From a checkpoint of a small transformer trained on Wikipedia: no biases in attention or MLP.
MLP neurons of a small language model. Each row is named by its layer, matrix (up: input weights; down: output weights) and neuron, and shows model dimensions 16-143. Each number is 500 + 50 x the weight over its row's rms, rounded and kept within 0 to 999. Numbers have three digits each.
After each neuron's rows, "fires after" lists the tokens most often just before its 100 highest values on Wikipedia text that the model never trained on; "fires on" lists the tokens most often at its 100 highest values on Wikipedia text that the model never trained on.

L8.up351:551471529424498534430573557450480452487507554423540501381548477465412469533477503469576521412506483549532480578470505446477459498504481487551539457558559500509513469454507467530486474513382518438474513427492450557546453510455466580462592476555534567526560557443498465628552439537543559461551516525558462535489482562477391522549482471461524531450525481545487471471528576571408540468501
L8.down351:478526471487524552463572514572444498497565558476504648461435388568576543552549482523454472457432527454437574499472448482608541454579524495468462545520453539453507489436436473518510491499521464449399475518427506482448573574620464571503470544578505463433458456580538569547431495558506464446465409361515422470464538573547455491560520511473518468483528527468554549512512525589558495470463
fires after: " Con", " Ar", "'s", " ar"
fires on: "ch", "c", " ", "t", "n", " per"

L4.up187:421496544453485545433513586466446496489484395459470554485529454541605544577545460499500482515538389519679491499505434486491508501500475530468589475539485539446414516543555532546394517509484510586489475449520488527484502528589420524580558472602488597476550523477424533633436519520501472437518581478577475578505500513538457601483531467457519606503479537517597487481439518432487535484570
L4.down187:595433448516547555521554518506499567527549564518494594518487475541522487484558432564509592451529513494428603460484512511515440497521503561517456411457444568461571487542520535480591466543485522543511499485514443426475458434535516483440488413558488464436485421544438533532491490518485412474499575477483498537525507569434620476483450582541542545492530518483585518414479547431510489521488
fires after: " Fran", " Ar", " Con", " Pro", " Ro", " Or"
fires on: "c", "n", "b", "ent", "d", "w"

L6.up113:405566536475470398460588475451544512454555474464502430521449480544494497486462543514500555504506416486529467542582498440593435586489566502449472486465519497570521462556491566541443441447482540538611516455557546429582455492489499522396493542400517552508574611531507563539521521443498453512474497464474530466473510505449466467628460453429530465462554567530527517516463533492640484547555
L6.down113:578473526460474490475508505590493458490559555486570532477535481521569564559445475565491572411532444661576485528558471583508457503464446517512521546531496452588451487510438469502443439487465475508522449495523533557509463452515584500510502512478519543405471463526526497494487528524416469561462528399508503477496450567465482557585500525472589519512365461508525484402441458432406493494519
fires after: "/", " t", " f", " T", " inc", " met"
fires on: "re", "s", "ra", "res", "way", "ing"

L4.up157:427592474366472499520490523564504526497445465384506458485402496575506532529461555532509473530473478540536518508589506475488435530490604522517449453496394468535528482573434455539458410531455548496505581446447445467491542483481502465449617519387560504513589530494513454483551439553500573415427479442506571454519486518557428474539507479505557372476481542505552475561483477485515521551559
L4.down157:572387524569466428499471510509518530477490472486466475526578490497580593639469514508536533436528496436458535575390545475457482518530503540465475529522440435508402567506542423514491521445509487604420521501466563480533462533498447458504494561457465477388563400487560557474466477514578424551426522479370450578535521508499456512524449479526560414487473572520522464521454528547507517569541
fires after: " |", "0", " ", "1"
fires on: " |", " "

L11.up619:492544545464513509552573513467497498438433556467400646479492448491533595506507443480518532461557406536529488511550582469502610554518558473584444615472400543482558461499502470551504417414423579400443586492595505436526501499451545446412614463500475520508465512407443441531531478484510495538480471558463426543462407381583545502550436536388449518475513485453477537525448527531547542518498
L11.down619:486541458510511667517586510574441507520527440459405576406530441548401540447443539495514548447472498464501515595467477497439478552458476507450481515513465429555457550491647539450449506580471502428635443540444477558502472454518581545523486536518477439458469513518516564457517487525476513483429460502533474449476629487507402532521519527560467497452465475493488460482461566508438424451557
fires after: "w", " w", ",", "h", " fl", " the"
fires on: "estern", "est", "h", "ife", "w", "ow"

L10.up42:584530486474517589472435499449523549487583499475526542536506531424495508558572462462409445500560514510474391463570467499458561517423543490402492540546456599524484556493495456490578461507504521484599482437448399467491526464490453485523387538488510546492549543478467509584434492560511504448426628503538479524594513563487508590539567503440529486454500491494592574539520533478559605593455
L10.down42:367431546609405459459482593558495485497524506516405393540532516530517571457514498511505481494383509506574561540540460477476547520507534523503476446505523492457466548497389389513504455446535477480502544398607527464504418555484558536457479429574524493483493490485505513467643485499475514592538419511529523469473560422500597494596556525457554489507538430449569423545509468436461555535509
fires after: " ", " pre", " sim", " an", "===", " f"
fires on: "19", "il", " app", "20", "vious", "18"

L11.up244:453455466439611402483522555476545513513522563457459440499549524430468445490375488541539538443479544564443485563524537516500439613545454569491480567501423483463477419483530480486617429467449510530501449474466545452466439537391546479491515511509571476553598464446507583456468496559540456509435507402435472606559504558542462561543478486492481501506513580431461538487384479536498476556549
L11.down244:540441496475453418486573584482539494455526558535484591464563499550423452368531468492500494526416521467496486431501503617514441419482491448455429485516486466387512568454493611512410525575438498522483543564498442557537534542496596558507553443513479438496505576575479566517486560490463541456594612593506456476513485415535430480524534567409490510542512516488504481479509471574472384489446
fires after: " at", " A", " J", " V", " L"
fires on: " the", ".", "le"

L10.up531:476494481412546555481515503465545580549454545506408552518458532442478536546437514514427415519512438563452475498445565394482401485488525450527393419577508546486481526558552454487535505505531505403467480446516530480469514489484441440471443491578652576536586551464527539509526539465577602502479595579469392460547371450463486463550491515427491538459562436370539534473488483531540463553560
L10.down531:525427497455509450565457378436498552486500519548578438503610540512492591449576461411566496544513446506437518523558481609452430432528490571565474541425463587486534547516472459476587492464407473432488456564419519536442480480504605492400538485448515488538406521415493477551482469457521561498465460569464549451495446583561394493500580465547504496515498507653574523499454516536413522498495
fires after: " on", " On", "On", " born"
fires on: " ", " on", " an"

L9.up420:512493499491390412548576513530509427467520474547402476480444483465472544552413465554546540453554598481395507531521609469509539448399498441514435580594432525524477449541505502414525433417468534466530487617554485475523527565503532515520489552520562533485458514478534559522539469540516502517383464527515521509482443450417419554528527449448406460576507439523538475502406497523490380537538
L9.down420:565488451465457515524486435501556512499444542519578499542476507427512439443370478455467427515459428493503536500481503521479447498622544441447428556532581570507540471426530511555489541517523529490474519521509495520558505517532476432453646449483488422520536557524512433383529506528427564483566447520462498404491468477518530530472496591520402497461529471570451463544518524489480529430577
fires after: " G", " g", " st", " ty", "G"
fires on: "y", "age", "p", "at", "ame", "e"

L11.up243:423533495534572420474520521431579567507520483387503481495547488519504600605466589515503478461483522563376416490450521460545543576515437454491521447481485542523465471530495498565453427540389582473496512436498512489533456498414503515450441483486552465559619555428469470446521459499544457469499523587478442533488496537565471510444464464494414585458606491502584468509499478559561414542476
L11.down243:531505629462437561506467416405556510557451549419463468467545548525500449454531415519525526529420513536424426487419460547520378592527431444521473499469530552462484481492560554539532517519513516540428498474468491502555449479488572560439590445509510594509486534495569601479492578545461409502458552421512446489451440461506480546520518512533410532531469503530546530568492480517585443519488
fires after: " int", " exp", " con", "p", " In", " contin"
fires on: "d", "ro", "and", "end", " add", "u"

L9.up590:488513538472594429499514570471589485567529480486415524544481548533554542514539460474515525511612528479456444544512619517502527436471505383472571500457534503525502480481553516427440418451482538522576405444463484399500447492405557435566446514469475483517597521427558445570534463498492517424461564570507481535452571513524531509489486502435603525374461531531499505417549478553563467474534
L9.down590:493588551549531434500521540520521541459428487533449560557507427533487437474597523511491482507385434438434444544481484639391424507516525490424541473531478464472460508532511513496540481581523498504523483590517532496480473498526661544442498489504438548471534573464500491471434631516448534540561553423603455464543414456435536521535457440519436497535561417529564512504498482503502531439570
fires after: " int", " Dep", " exp", " dep", " P", " Rep"
fires on: "ro", "and", "ict", "ublic", "ic", "artment"

L9.up110:515514542410532583442470483403506529414508509383362656508582493471492509613462587433464538496527457575450450547457464492499491449515526485495460442423466461454436430516519513441506490473465573478514479436466507448506528459482539458499469497445546571602550524493547469466494586488518526497461485563491480501534480533489498477578519542494460392478542486571509540501504492539571518613483
L9.down110:486507542409486503488547454481515487546492503398453620511516481462508376618494543547482500440490505501490507573456416446486465490510537570529509464497459522495496428548592414501509427468490560550465503521414359455507434462517490604488433520459516540526487509459449454517540513449514512588456529478411493515531547472556428481405492514489490483460478538498467547498529534582555500495449
fires after: " Rep", " pre", " up", " of", " (", " P"
fires on: "ubl", "m", "N", "resent", "per", "rom"

L11.up580:455499483540512446421425568445490460459563553465503585540512491423471553540415553360516473480487547540500366470542428478445494516453577467514570544590520500515551460528518508551543476529497528502481522471517455493533532508568407483530598616458572531470501507470600392513456552520491497476499491529591430469454567401382510461487603569412454507498589519528459501536516523499530477479408
L11.down580:494515516568410475489492520522419535478456531463497480538515405469454527426560515485496492564505443463479549488575503460436427498510414413456507450504592594528500587463435523473563491538465450527533517572575539479535592472471479431424428483535529516544449528461519494459521477570520497416432567522475441573464494537396528508538541580435546466383475531507636413424468443523468562525451
fires after: " (", " ", "cc"
fires on: "20", "19", "born", "ording", " was", " is"

L8.up632:481524502367484482493551528479544507580527470484406459470481424495508637488451509492585598395521487477565502540512416445479442467487449477527604621512518519463484429520444491439508417577452513502493465535575506460561488540385535547518458495517487455498556497461543490477493481505509499557464578511393455524519498455514494513535468560413481524530583514550422490516504562514538461476462
L8.down632:410502522563483432488512473488549491530504602483548570547579570396594531487525393570457473507579543482501421556501481413436446461474507473420482458502477521538485557477601400532535496443461486480440446515495545511512532518489501530402433557533534476446471531502492431497509529439470522535522410419461567565497487549512486561533542542535532511484411465499535520519487410430522481505502
fires after: " H", "C", " D", "D", " C", " M"
fires on: ".", "D", "M", "S", "/", "T"

L7.up256:554470562446546448576594491515443537458484610428490544570411493486472494461499566443475471445521546519487541502566570447547510468479534422631465502464391576493521465533496612500467492484535526454457434538593515450522575563468431459502488455476494555578577553445544528481417524530469520451566385443438442516522536437537505468481519530447504527467464546469550487484514500451564483554530
L7.down256:524577463480417595509485369495525454499548475534583470412563512485500497521442518607517500441465495528550523627400477457477473477631573545451528522530485451558493485507548465473451485488549479521530447505541528551492546550487393551511533445492497445549418507534537508441529531521398503533412468503631485510511542555482441513400533477491493526509547354435467463572532517642556497372449
fires after: "-", " w", " s", "w", " be"
fires on: "w", "h", "n", "ew", "is"

L11.up585:512527517468553528505461549454467527460455549471464527536516440584422566514411510445412467520575523522414517531491588508422503456505576535487489455571400614487415439562560543514507482399443452581452447439438501451480522485562460545442471547537439527446556613486494320554428490482498471362471474452481605540515419571442503515579528474456487461412528539482491559461502434521477409461409
L11.down585:406475482502491423487548496488446595477464484412533485476492554526478479575425525516541568446450497475467472477491511571466477543546519462608540467599454478491503510413503559578561476504516514558508450506512373520487539443553457569447438473543426439510571434506467482445444507534492428470545562519478591469536508500458486550651497470514496506399495436527488456560413491595440493522490
fires after: " one", " m", " M", "M", " All"
fires on: " of", "us", "ajor", "-"

L7.up649:512470649502471487544498463569560436551431440572438559483488552562484567487492521548529548532538523422456494483442466522458466545435569488442447496556496495487534455494550480555498488517500464515574513572503481500527480597570628413387385508466487483536468551508553474566528495601518474533542527513499512477481492488482515598603508499413560447466455549457532476439535508466515444532443
L7.down649:576508520400524475507502490599531534518490568527491513459429433456531487439512523528481625480378555482478422491505506514539448565517477520549516428509463570456469553489481509456550488574422540541428497455487458429517435523531655473490525538494530501506556502501496596471463495525524467457430574557525526484462465543472482464559565547459509555499563566470462514482562518456475513536495
fires after: "."
fires on: " It", " He", " She", ".", "He"

L8.up187:534521523467472401462566550513538550454473536451430514517479478535561496552524516513520544425547501587432528508553554473501433551499558505521529523499461502601437534642457517465427476412399532467529483444506491415570511446436535506513509466452479486449455516465476505520509527447476581435385533437365523546511423515466510473479515496474551403426416482545576537465409487488561414475536
L8.down187:487535516571412432478461481613579485471575530505454553556578537438537520558555481586532500517603433559514385510351547542425591448499471525467508479451468462432497563447461520513469484497493533630435521461510492463439509463517467400494489423554467549490543413449540541525473576479499438529469489588516427489527582493460510539517530500627500513458411499519552519518448559503508388449504
fires after: " ", " m", " d", " T", " Ch", " t"
fires on: " |", " |\n", "ic", "y", "ial", "re"

L4.up203:493558517429591435526556592526520512537484508445457465655456515435469525516516493494442579484530561511519459506460602421549424559489595507491490527530511423508524528527471451541550495503499456521423396469478520435463527447473459417463450533497616568450608438528495556559469508504423494481508541455464546502494505503495449457429525467424569529591441529530544455523498577485599483431568
L4.down203:453514476553480552424542520557515494440545575501493559456485437440580523571491519612472591384444425455572549558518490490561461541459496565489508497520521482596525501558454507491601527483518471509461569550513564609497518498477470517517439530498527503490533525489523509563439500602439539489487501422449517406507497552391512368474505387400476566459454527554418436386534567535496442487533
fires after: " th", " T", " K", " t", " S"
fires on: "ra", "ose", "ri", "res", "ree", "ate"

L18.up144:460492407491539461515549591521495456509389478409360490542550500465459473452471490412491445460533424497499481619532596456466441519502482500515481581468463496439445537543552471516456493461494534498429363563540515511577580511497541473420504499537503571445535559350472461650587477571531555517517622526525394486464427447489447502471566526512523542501549558488502478460530443515478384527481
L18.down144:489553499519499496533555528530498507435575477462545475557544583526551510496568550482457553392491449625446497338372413471465485433552457494519447447461523564492567458491486490483537441409457486451531439541556545543452522525475619444520507522562454519454506512468569595462554360482569493485570408519469484396490489531470481505523447529576485575432509511507541407384551606460528496519579
fires after: "\n", " P", " p", " M", " Y"
fires on: "u", "-", "an", ",", "o", " |"

L11.up137:579559424483535462409502566509487508449438529451397549525475498445447506526544537406515519468545549504491574493536555460490513603531513512519502486536520580475644592447448526403468537455500572452538506514534546435479543503476447437496531603448448457463492517393455360534502467520416619477392422483469486501445505450533515538504591444482461522433565474536510532516491526507601600499486
L11.down137:525455579442489498497491534531468520398464543488461460386500495432508442490506497481522565552425513540534467517518497520564439518512454428521379531534487459540510465645569506610435498532489567551581425355504471506596470455614554525516434522531523507570561495527471542494448530525495448544463441445511529516522625469497458509439569434558454502538498484511464436453509442434457481499582
fires after: " W", " B", " r", " b", "w"
fires on: "en", "ell", "in", "ut", "omen", "inning"

L11.up676:502474478552461525413457539514556576461434479462419538508417521531490528485517525515523440463533532511460566546463524498521464527470522484444535596530500466514541416475419483422565422462443443570476523480507558411482462518558509459481445511589503341463496511524452465578528485519415512493540474511546502584492507449589477493510511589465541481504577515357545586508490504533480408539463
L11.down676:384593557549430568486553415546464518514430576533564481500517479476521471549497440491505531484501486436550468507582534563484506506513529491508472563506524556507497515481452543623477545513462459533579483547453505574581394524474602586552468509488464498451475562439551532464568447493471428503516500444461490491483512558508592545495459500491510516422415534462590462423492481575485407522479
fires after: "ic", " disc", " rem", " st", " pro", " c"
fires on: "ix", "ago", "over", "ject", "uss", "ague"

L11.up710:524548522439443453495514535394464579561527534520474576570473542557506615523470512575526429587539558564435513452570470485409408413504533419502523408477519471528546476571453495503494455501407511513472435546464468533477530534473500534446526574473556469512474521470504475570491504519529551472517491468484437503466508610534413433539479498474552445345489505619587527463505451500486473585560
L11.down710:578468486421472502450508447607400551530492515440539539451441438504539595543539487501542492518492528437567452518491448514502521516569470461411418452475442552406544499539437458517497562385605514487514467435539449428485522503514498512427429387492504487601489544534538543437565496602426472525540500476532537442460497500568504537518534590557482396537519342482499436615472529513404484439459
fires after: " on", "\n", "On", " follow", " y", " re"
fires on: " ", "as", ".", "et"

L10.up256:472526479507553525531605490510549530616543453479429420546569463446486548617499443609430505457451538514561480439488567449474403439500555521491509503459547468495473482505464442554428390507481548486558438466552575484479492503462515481531521433495612594524604436492570524524488508504481475491525558539614381469474458568477478474543428499491512487402511461456530513435426437443515437470524
L10.down256:549467500497407498462518463512441585442502558525634584482460480469551581476545496485490436586423482503401466518516516488487532475549424474437415459479465603466537468424484518468516520582545473522399514456447550495507492560542475549534435483551588459471542559552484523533494499525508480542444469419490475524567491589538431527468525502548564537539530515462553494468499453501484526504508
fires after: " on", " On", "t", "On", "ect", " from"
fires on: " ", " the", "end"

L6.up444:513546562490487574452507487448519517494503511470458563491559540394497532519460543421517419506545523476546375502555394465434483508491436483452524535512478581536586546523521486440422475531442497468486533456489381478505506544473522416506476553454532524464522467436548494602482451491540463564592448494484540493470561433494444527547529509484501386387492594475530474589473558448562536523437
L6.down444:402397430592534513436477420518463493364435584539543437527571453434449563526571622476407546467505542572570454449558504448420523472466513469579570408559540464448470488503441514514559453489557431462547429474513477456479552397534496609534431526519562474656504517457581490540514634449467545495482526460467460492506581512436468487536440479462510512491541498498560483569525477445455549459424
fires after: " (", " ", " Pre", "er"
fires on: "19", "\n\n", "ced", "18", "17"

L18.up431:577512571524386443512522531503548430496432511407392497435447468491401562475436444447437491458546497492567404498504551457397575572408429393456510521563539554534566489468487537500517525554496513553472436552426470459500558482456470487489428520473422529524512553457508507561539468506488495458500529453553538489458465444457520589483548498471473593477538692565479502547531463569534546477545
L18.down431:589481539488428537480483544529497464444586532559535497429569524585471529564530477487473513498508475568552569547552463455451538476523515578438461534381479594478530541524542370560499524510523475524525510520554528411393520543509535416513522473420411463555484494521546523510460632540478536488481453592507566487454480462559460490562623535580532397534510464525507545393524426414445523482560
fires after: ".", ",", ".\n\n", "a", " S", "resent"
fires on: " ", " D", " B", "er", "ut", "at"

L15.up368:491540418474484500495429615426561495533452428470341543451459513494428506463469545498445457570478412436448444500640572410415517605465453519550454543500520494531482501452467399460559575517451524472435498478556586535524525527402460471436594468495503550498431537427482427580584517563532534529508581520454514451488437496532365516478531571520497576470452507571502482478570513506483483510495
L15.down368:517533551506552494437474483443488489498464511538523538466443550431510465520491597457480585466462459474512467459473476522441424467460441467496496460473533529404567498455565607489513499447425548538529472536630507472559597495430479447539522470503485501531521504524503542659550545451458498463488447600509438453469531548561502526531513441519418594400506543549471518614633508458594519464495
fires after: " P", " p", " R", " Z", " s", "l"
fires on: "a", "an", "le", "i", "in", "o"

L9.up489:450610483493475438519580548468505572385543465483455530559517510455547559519362591564443438474536498496549478536457493475498542509445538512535490407568438477587585396511529519460563411529403447555479512485438472476537496429509481488537491482469528511492565516516455477495561489530454492394542545505459516562515371571462463575456482441479517472576514579570533551541448499449501452479535
L9.down489:541530509463575581522492496440513458523481504559552562517449502468503532591445455520478443447360532470461432517615532444446530370515482447537476527397502558511512554524462558425563456545493571420428546541490453537522458552519577538543534553481569451538487473541437549513504488521451480465489552547449565531478475442554456449488412557531542509526493580518576477626505488562538463503544
fires after: " a", " an", " ", " g", " G"
fires on: "reat", "im", " at", "ver", " near", "row"

L9.up143:496523452452502532524606477498521521537460525423480584419445475567538509485507578556512411479444497469533552533577542528582523623469570491453490529532541490577531503629470457446511390519422484473584488513500448563478545485472528489478482509444572533548511506506462473451555483521500585456415504496526509447501402513535486447437554512509489433487510496458491440464519485502522464580475
L9.down143:445584514493431351466488419515546479383575518458526494506529512476457525489490440400521547520482567488505460542495515549524538466629434468472465449428439484460435567463530489521541620492586476498375573574518510443499514459553517515507450559575449499397496506487451513522494588508472554468499527474449459540576472445497489492475530458638509563506478501508519537560564481553482483444479
fires after: " |", "-", "|---|---|---|---", " ", "|---|---"
fires on: " ", " P", "|---|\n", " Time", "it"

L7.up447:438474524549512438470467538498625560480511470423541547432434550499581507574557456569476561464516541537537513516537592509405545542396507481469508559433537482493541538570552553542443486438494492478436372467534595519446584522360531484473536461596538513494535432470512478432429490458462458460460473459505409529513394510459414463479523565496548478527517518488428536498368538518569506544489
L7.down447:448494512540521451500451593480500501549392616443459534496502532552534510521519480506461546564454552489528415509474548523641482522492508478494478508520427465410526533526532489501518475459467531491476426429540407554477413485568583449542468468652516509507502534556549463548531555445558477505475466481423515417450468493456463503573447558461470407466568482515491507356535537549446465573464
fires after: "ag", " D", "os", " M", "D", "c"
fires on: "n", "in", "on", "ow", "er", "ev"

L2.up364:553515476416515518465461490615517519466493530484524511457508380504502584562504583506418561519516511450536521477544392396517508563520488423565547441409476583484512492542488511485377417518482450502547575445557442416484500361513428491589425496435473434454588510531507541523477552472530586477461514514524525497335451590437507594511516488474451498554495480538499471567421533468481455529476
L2.down364:476487530455502550533462440531605563514567501428447471433496571540560490461444433548527495548576460500534555510527525483437505588500491514489542550447560485449521548600515480496461524505424405521529475518398579525485611514428523525488542481566478549459518435424551537510486571542508515500507476524506472523522525545515559577479540552473505530558512573492475530421471573453463405557481
fires after: " ", "19", "20"
fires on: "20", "19", "50", "10", "21"

L7.up467:566464581490501541464513544476544497417473472437573512445516521538493494556495396549502472447556493463462438502443470461428487465461665498536504575524453553571485488518532483510457530514404564498461451455535429496500487499602424558438474569525498460475498500454525427567446358572526612391474441467483515541510504586475479580569505567559399577475539519481455589523494431469459531568444
L7.down467:365565568489579484517593476536451418544517571484479550464598507532479581478563474522583456450614486493455541446511557484469496497491488485466431577528372506510476475518500515549496504473411552468550516542457465534532514504474529518560474456568534512474441490548524587512586512578504436495409539418519483565503553428504581536529437492479467520479543510529498474417467514571540517548516
fires after: " re", " one", " All", " Le", " Re", " comp"
fires on: " of", "al", "en", "on", "il", "ar"

L8.up332:469558511577475449558521521573477554487435460489475545512529472511535577494445443467462571571539398486477487564503622494556495585472579476502470430380514447575574460548530557456510454554493453570470446496435458454540447452481498591468523513502498479518481471500518472568465477489517489464459520431441467549454454505505476464506476456590509458477537600651521529495388455496466532466478
L8.down332:529500440532565479535360433472514525486490533441441452495544499490496548495458469519480527450416457517517517505499462499535489490440509491501467476403492474468581413606563585530536518511421463504508469562524408451557516420496508500585532546524521512490461442558434394479564474481514524415465494500569577438548496503504465502619458547562655462533589561469574568417569543586534557474474
fires after: " and", ",", " that", " the", " The", " which"
fires on: " for", " at", " in", " when", " by"

L4.up49:543551584527448494421448493516531528539502487510413529525442501495464550540542511389529464584498540496571464413466519526478468528488542516473487635501499532550505487495591500545474533501506488505571408562669417488530601500575471405458432437557562551577521538492548436600447441481454476453577578431632502450502540475472485530520524545483451479469435467487503487520524508441493451542456
L4.down49:529465527536521403479509409509507544467511571520482492403517436516556597504481463516494573471430513563474479509561572478506486484492440543508535470558451542480411414488520420543426494556502525498413573481491520551469358447409468547502552582512493467391497411499522562524553547455523557543510523566428557496519453507510504576548473495461615539439525491461480516489469525506442485537581
fires after: ".", ")."
fires on: " He", " It", "\""

L6.up500:551566485477501536480593556430495555451437521554525574520540496531462473505525549612491482512512468577456553457495508454505562576487512435497471548554455578479482466543476429418465510544449460530578506504519618508401561530476600519503521446471554499456519568466441468601493442631468505518577532418477465511456535486482376472433538461504479405399444499533397472466495482481444471542579
L6.down500:502485534516468453486553521449440545471375459475473518452430481530504592412593397526533472518482494454528572540443491493361488406489599507480456527479542617440539551395527494477522474503538524467483542452528593482400472526574553601507485473534450526469499503499500519528590517517526477426439490467565508546427446514467528462507519479470447512437488464463504494541454460497510647504521
fires after: " b", " Ch", " ch", " B", "s"
fires on: "ig", "est", "ic", "ite", "ason", "st"

L8.up655:493566515403510539419453526447583518491534554570488551509540544440499519457418520474432537543475573512567470605501557547456566594514513431538451494477483456476498515531511513461529449538434488483574408488513383525541466552492517428514414569525508457538517425438558519541474510576475490500563519559500519490512459531490563549528494519350453540417418591497548549478483486468517494507434
L8.down655:500516557420517505503509488469543516502504535581490477500519568491515499462448496490500471497420512573513496532483555680473544530482511515470494494543513495473522467537510458462498459541435494505507451504505484501502463515458702425492454508498509423533519488398527482497470523480487501511484517483469500488608487484471575532490484490408506517471465571480512541475487468495527458487507
fires after: " (", " ", "-"
fires on: "19", "20", "18", " on", " September"

L11.up687:520561486533491464481517546494452517518569520483403576565527523534475512451406462480527513518540539568467577619513486443420364580539552508538464514486453597438556549558442450430419367508440464555497433478484468532555503520483514491495493546516517475536528482454511418537492471464535494509520550442469336477480431531508436477581399568490537508494569595504458539428446561518487439504553
L11.down687:447522469499502539485444500528571440605486483535500516488502473541533510438541462405512491481550513517468544571492497522546469525454423517387407367511511382479565530427574587500448483508531444498509533478577460521530565532553586557532499555455433517469430590539531559521541509539555531525573520552522475444472600532528562528463414498526494456534407502492431513413546421434452511549491
fires after: " M", " D", " J", "ic", "i", " C"
fires on: ".", "on", ".,", "ago", "ex", ","

L4.up217:440603555417470525500532500497497562526457557402429512571593531434545598474456465517475537535501565508545479497511567491518510493456553486526450514439557528452393502477526433502496533446495496457430395493563538561543545522409528485507474532484503525530490403489537416518428452507485493464510550413444457465499496509437495547482485487363550528448473514498535446506473542498565565547476
L4.down217:495502519408495523479479579477557397521490395498498488536499542466502539521428589445517507572455454543508415508574506555480515456560533450478569535471566493531507460562599505482506487503518380480593484537460525413482481534467622516439440541423504470557454533416474525497454511623420451460501468523497550534508516506471516521447467565508568478502570566535429614455573480524489539479474
fires after: " on", " from", " to", " during", " through", " as"
fires on: " the"

L4.up579:427532483536490497455539523553531530466537377448484490559544512480457443437503461513501517465504522530500444597538527524525569446522514528512548523465458478496497395465518478475357490540433543424566382402581530526539482467417505489564501544549567553554493476493433516551384387521543477483505569485447573493509499538528583393529524449536465556469491483581578579510447527576492585590515
L4.down579:534579621482545493486463516402449452483476518402525547430523500501488517484420538515537539536472431523526437525449510511478469606488578539418476539451440396480514532541554418447594540516624481463536510511400568495485535585465421537464479369500492490527475468405458568540580513547475494456414567506485492623553465437514465571457512489558489425519470540525515500563410554552612475424453
fires after: " the", " pr", " a", " pol"
fires on: " d", " pr", "ic", "iv", " re", "im"

L8.up619:478542477448454507430481607497515494542485531453507491563455474523442479484442569423405437559491575572583398499543473506537440483480520486536507527456453515440488417535612513530431474509464437494562408493561552555530534480414416537428514567433538554511602411547581490521450479482552473515511504433469554536521530488414514523564556494389510541471540483524547462505522494495450518514542
L8.down619:478468550538490522521481535561586546507531443451525603431528520419517546503535479499520572514453455542505527537431552563399607449573500468435510551550450528520593612537523549415467554529485508526507503503442492454528497542587483588520394428514489450411412571446474501640554570467446512522627439518524391455453558478444501480541482497518444406479465554451485510438491447521464538518373
fires after: " in", " the", " a", " of"
fires on: " "